Weights of a small transformer language model.
Size: 4 heads of 64, vocabulary 16384.
Architecture: LayerNorm before each block, no position embeddings, biases, tied embeddings, ALiBi, capped logits.
Training: a variant of Muon for these matrices, 1170M tokens.
MLP neurons of a small language model. Each row is named by its layer, matrix (down: output weights) and neuron, and shows model dimensions 0-95. Each number is 50 + 15 x the weight over its row's rms, rounded and kept within 0 to 99.
A block is one neuron, or neurons of one layer that tend to fire together. Before each block is what it responds to, as a language model described it from the Wikipedia text at the highest values.

Description: Quantifiers before plural nouns
L5.down858:69 49 15 72 78 45 72 38 51 67 37 38 50 31 35 58 63 46 69 40 57 56 60 47 44 37 23 43 42 16 70 59 62 27 45 44 46 76 73 48 75 47 56 36 42 65 28 81 95 47 32 51 50 48 50 45 46 19 46 50 45 69 42 67 45 48 65 55 54 48 53 51 34 55 47 12 40 51 42 56 61 56 25 59 21 44 62 56 38 59 43 46 50 51 72 52
L5.down958:49 58 37 48 29 77 59 44 63 55 39 42 45 45 55 47 27 48 18 57 50 59 58 64 66 69 42 72 54 31 54 47 42 70 49 39 50 24 43 64 35 50 41 67 51 55 58 31 75 57 42 32 43 76 43 38 39 56 35 35 39 46 60 76 61 49 64 51 57 44 48 40 65 66 38 47 55 75 50 36 56 33 42 38 34 20 51 36 59 52 24 42 47 67 67 41
L5.down1998:46 55 46 81 33 39 29 45 70 45 38 51 53 39 48 77 49 47 38 27 53 42 43 53 29 67 24 33 31 41 54 16 72 59 42 26 80 52 43 68 34 52 60 42 47 52 49 53 32 65 51 61 39 63 35 52 66 62 35 58 63 36 31 84 49 74 68 13 67 47 20 61 46 47 42 28 41 28 50 44 33 49 61 73 60 61 78 34 24 41 47 30 66 72 74 64
L5.down2190:59 08 28 51 40 52 55 25 50 67 38 30 51 50 30 55 41 54 39 29 26 37 52 69 41 76 46 41 68 48 27 72 71 51 55 48 46 66 23 38 32 50 44 49 59 39 47 55 75 29 87 60 58 53 61 40 53 59 59 51 62 56 42 88 40 41 34 66 65 34 59 56 68 65 29 53 72 59 59 62 73 30 48 54 41 54 49 50 38 30 58 39 31 60 42 64

Description: Noun phrase before "to"
L8.down1455:68 72 60 51 64 50 55 64 32 53 56 37 72 58 49 42 58 61 45 30 58 57 54 26 37 15 67 44 29 53 44 72 65 80 57 46 61 52 55 62 50 54 43 64 45 52 60 45 72 56 90 55 34 48 33 57 25 56 48 43 33 52 52 50 49 37 64 81 57 44 43 41 64 44 62 10 60 40 69 61 58 54 91 44 69 49 61 60 38 85 68 54 63 41 49 62

Description: Pre-noun modifiers mid-phrase
L9.down1129:55 48 54 64 46 49 31 41 49 46 46 56 45 47 43 58 54 41 54 42 72 73 65 49 58 62 71 39 21 43 37 52 20 78 35 48 78 48 62 42 56 99 57 39 65 41 38 42 99 62 42 21 54 66 48 62 81 33 39 51 52 61 67 56 58 19 33 51 25 55 33 60 58 49 50 25 24 45 68 35 36 56 53 20 55 56 34 20 34 58 36 50 51 41 27 50
L9.down1669:34 74 31 71 54 35 38 54 52 69 57 31 48 48 66 41 60 59 46 85 38 58 76 51 58 30 26 23 71 43 64 48 56 35 69 39 67 53 64 54 57 57 27 60 39 47 43 73 57 42 29 57 56 50 67 65 30 36 61 36 67 36 60 77 30 62 56 80 59 47 59 41 32 19 41 55 59 45 44 45 43 58 73 47 36 46 60 70 52 84 35 73 80 60 51 41
L9.down1795:56 69 67 43 31 36 72 50 50 42 53 51 45 36 30 73 41 38 42 69 37 62 73 48 89 51 25 47 39 55 40 47 37 50 60 39 54 46 49 51 27 53 50 45 60 04 47 41 31 53 56 67 60 46 44 37 49 76 67 54 44 71 62 62 38 49 51 36 68 57 36 36 32 36 72 52 54 71 50 30 18 63 47 44 64 58 42 31 67 29 40 68 40 47 35 70
L9.down1947:54 71 56 76 43 86 60 52 49 20 34 53 24 57 31 55 51 10 37 63 25 99 25 48 23 76 63 53 58 35 65 53 25 76 50 27 64 39 50 54 48 51 45 49 58 67 55 33 29 51 44 82 63 56 49 33 34 41 71 51 30 59 46 58 57 39 54 45 46 35 39 42 56 42 50 15 55 49 53 48 47 61 51 66 61 62 46 53 30 51 63 64 59 60 66 55

Description: Passive past participles
L5.down1662:51 35 63 67 40 40 50 71 49 16 37 71 63 60 44 41 56 44 28 49 30 68 63 37 41 15 27 58 55 46 26 51 35 51 58 51 46 52 46 54 36 74 31 52 93 33 42 31 19 39 29 42 20 57 88 26 45 46 47 43 40 61 53 62 54 49 51 36 62 59 62 58 49 56 61 79 38 68 72 28 52 23 44 33 63 58 59 63 71 49 63 34 49 44 59 61
L5.down1681:25 47 51 64 55 43 89 63 76 56 32 64 71 53 43 64 57 65 36 77 53 70 33 50 29 40 35 79 56 41 43 72 37 58 55 42 64 68 68 37 43 49 50 63 38 44 56 30 70 38 41 73 20 60 26 60 32 57 37 52 19 75 77 48 73 54 39 53 65 74 22 35 60 44 35 63 68 69 34 28 63 49 47 38 43 67 35 25 36 41 56 66 67 48 79 44
L5.down1694:79 42 42 30 48 49 67 63 61 55 54 85 57 35 53 44 64 46 60 46 62 58 52 52 54 30 61 47 54 55 48 64 45 67 29 63 47 45 81 25 44 31 41 38 13 18 48 67 52 53 58 33 67 36 28 49 37 44 52 65 28 48 56 52 25 50 38 75 52 68 68 41 38 55 58 54 51 22 79 36 31 47 64 56 33 63 25 19 63 17 48 53 65 43 45 67
L5.down2235:76 47 57 30 45 29 70 53 36 64 45 52 68 69 33 35 43 64 38 61 44 76 53 54 56 49 34 49 26 49 24 44 85 76 11 72 44 33 39 47 41 34 38 63 47 48 16 69 62 52 52 57 42 47 43 54 37 54 42 61 84 38 42 42 61 60 68 38 35 46 50 57 41 17 45 54 76 61 49 37 73 48 44 35 42 51 49 53 46 68 44 36 53 36 47 61

Description: Head nouns closing noun phrases
L8.down310:47 50 37 35 80 53 43 35 23 38 45 58 70 53 72 35 84 56 34 52 76 49 65 42 48 28 73 47 15 44 50 54 43 68 33 38 48 34 39 41 39 55 36 72 53 59 54 46 85 59 77 29 67 60 96 71 43 75 41 56 34 66 36 21 48 54 42 33 49 61 31 81 61 81 58 58 25 35 65 66 63 71 73 26 44 59 27 71 59 29 37 59 49 39 31 30

Description: Noun-phrase head endings
L9.down27:54 31 63 62 53 67 24 50 69 51 41 59 40 15 68 48 45 28 39 30 47 88 74 62 71 40 78 43 31 54 48 61 45 38 53 55 64 46 35 45 28 55 47 46 42 59 76 51 29 54 34 30 67 57 73 87 68 74 30 46 53 35 45 29 43 52 80 56 62 62 19 68 32 45 44 16 67 54 32 64 43 77 54 31 65 50 46 39 72 54 59 52 39 34 39 65
L9.down241:48 45 37 32 34 56 54 39 54 57 81 44 34 76 66 46 63 63 48 35 38 52 39 51 68 27 47 16 47 28 52 41 52 51 42 71 41 68 30 47 71 49 48 54 42 43 32 46 00 19 61 62 50 69 38 43 52 44 50 54 58 46 43 33 52 55 51 63 73 49 52 29 32 41 51 66 54 46 27 15 43 60 80 37 92 54 38 59 35 39 71 59 46 56 39 33
L9.down1273:44 49 59 43 63 52 42 55 53 29 43 35 56 72 53 49 46 58 62 58 49 30 37 57 20 51 44 47 13 27 52 55 52 44 32 42 57 44 73 41 41 50 33 52 47 78 36 26 04 51 50 74 24 53 28 35 22 40 33 30 44 66 66 11 51 61 20 56 36 73 70 60 55 41 41 63 60 51 36 42 47 50 43 57 65 72 66 35 36 50 72 89 63 66 81 36
L9.down2046:32 54 47 53 29 62 45 50 37 55 39 45 49 42 58 62 87 54 61 34 60 80 62 70 38 32 87 39 55 68 33 62 31 39 61 54 55 64 76 54 57 46 35 28 49 47 45 27 53 46 50 42 57 36 57 40 64 70 66 42 45 66 51 56 22 95 39 48 58 43 30 53 20 51 38 73 46 42 41 73 44 64 64 15 36 61 42 36 57 36 39 75 84 49 67 54

Description: Next-token "to" predictor
L9.down492:45 44 76 41 51 62 64 44 54 36 74 56 42 52 52 43 51 33 39 36 47 55 56 41 41 21 60 61 49 73 38 58 52 59 58 17 62 39 68 55 44 35 63 16 72 54 49 67 28 70 55 55 49 54 55 53 50 44 46 48 61 13 63 45 49 63 85 69 29 46 57 66 53 56 50 26 50 70 52 54 58 70 80 48 51 36 63 34 22 46 29 36 29 68 34 39
L9.down569:45 38 28 22 60 43 56 48 60 73 42 48 50 60 41 44 61 54 51 52 43 44 50 40 49 51 72 55 64 30 35 29 69 45 49 40 56 38 94 75 57 52 44 66 56 58 41 63 99 49 25 54 43 21 55 29 78 56 56 24 23 58 57 72 43 40 51 54 53 59 32 48 58 49 47 37 58 33 20 66 65 59 26 44 54 60 30 64 48 34 56 62 42 64 51 67
L9.down758:53 29 85 66 74 59 61 55 70 56 61 59 63 43 68 39 52 69 49 64 36 46 51 26 24 28 48 56 58 61 70 57 43 43 53 52 41 63 56 36 59 64 50 39 63 42 39 54 14 35 89 56 31 60 60 40 31 50 58 19 66 20 89 62 45 34 54 47 61 23 67 53 71 48 60 47 73 54 66 62 41 45 64 40 59 37 76 64 65 66 46 67 75 27 39 38
L9.down2092:43 43 56 45 59 44 43 54 50 43 30 27 56 83 45 29 72 46 53 48 67 31 56 19 42 26 41 58 58 60 46 51 86 57 56 37 55 56 53 35 40 61 65 63 54 75 77 62 71 33 72 69 44 40 69 59 13 35 38 38 32 57 48 42 33 25 51 42 59 51 51 46 73 48 28 40 59 56 58 61 40 69 82 33 61 43 54 73 43 63 66 46 32 74 26 90

Description: Pre-noun modifiers in causes
L8.down605:54 57 57 69 39 63 55 59 45 41 22 54 83 33 41 25 46 50 55 78 20 66 88 30 64 80 40 50 41 54 41 24 50 72 58 45 57 65 54 59 41 55 45 63 63 38 36 32 00 67 28 31 64 67 33 40 47 64 44 58 53 65 50 58 48 75 48 63 68 55 69 71 33 42 53 46 59 60 37 42 44 51 58 55 46 37 57 22 44 62 50 40 33 41 35 58

Description: Plural noun endings
L5.down36:74 47 53 58 32 39 75 46 40 56 80 57 67 40 53 57 46 27 25 38 33 69 37 44 67 19 75 29 43 54 46 59 41 40 43 41 72 60 44 40 25 19 65 61 32 27 39 75 68 56 29 38 32 31 39 41 49 64 79 65 47 66 48 65 67 39 45 54 48 28 23 35 46 54 63 74 59 42 39 54 31 52 49 66 23 42 36 53 51 41 34 53 61 39 55 82
L5.down1179:65 34 35 59 24 32 60 45 36 74 76 71 54 39 56 57 50 53 39 29 46 77 42 52 52 32 49 35 52 30 49 69 35 73 43 50 58 52 60 43 38 44 42 92 51 27 56 49 53 19 58 43 41 36 40 23 35 43 50 55 43 66 63 35 50 74 70 46 66 26 41 55 25 59 48 62 24 48 47 35 57 72 67 62 30 61 58 43 41 37 31 45 74 21 70 55
L5.down1565:65 52 54 42 57 47 45 32 39 65 67 47 60 28 78 39 47 48 66 72 70 50 53 33 57 29 63 44 52 73 52 70 29 53 37 62 59 41 71 35 49 34 77 75 38 33 70 56 77 36 52 51 43 34 31 31 06 53 65 59 34 49 50 51 36 32 34 61 45 37 69 58 64 53 43 55 09 32 48 42 54 36 53 52 50 55 44 56 38 40 39 68 64 26 61 47
L5.down1966:63 45 55 56 14 55 26 47 45 79 71 82 73 44 34 37 32 41 15 50 40 63 44 54 35 51 35 64 39 42 31 51 67 64 39 45 44 38 66 23 51 34 77 42 58 53 28 52 36 34 33 24 36 51 48 50 45 57 54 30 52 46 54 53 45 32 76 28 47 28 57 51 47 37 27 61 43 54 33 50 52 63 66 56 14 63 28 32 56 37 48 61 54 51 37 50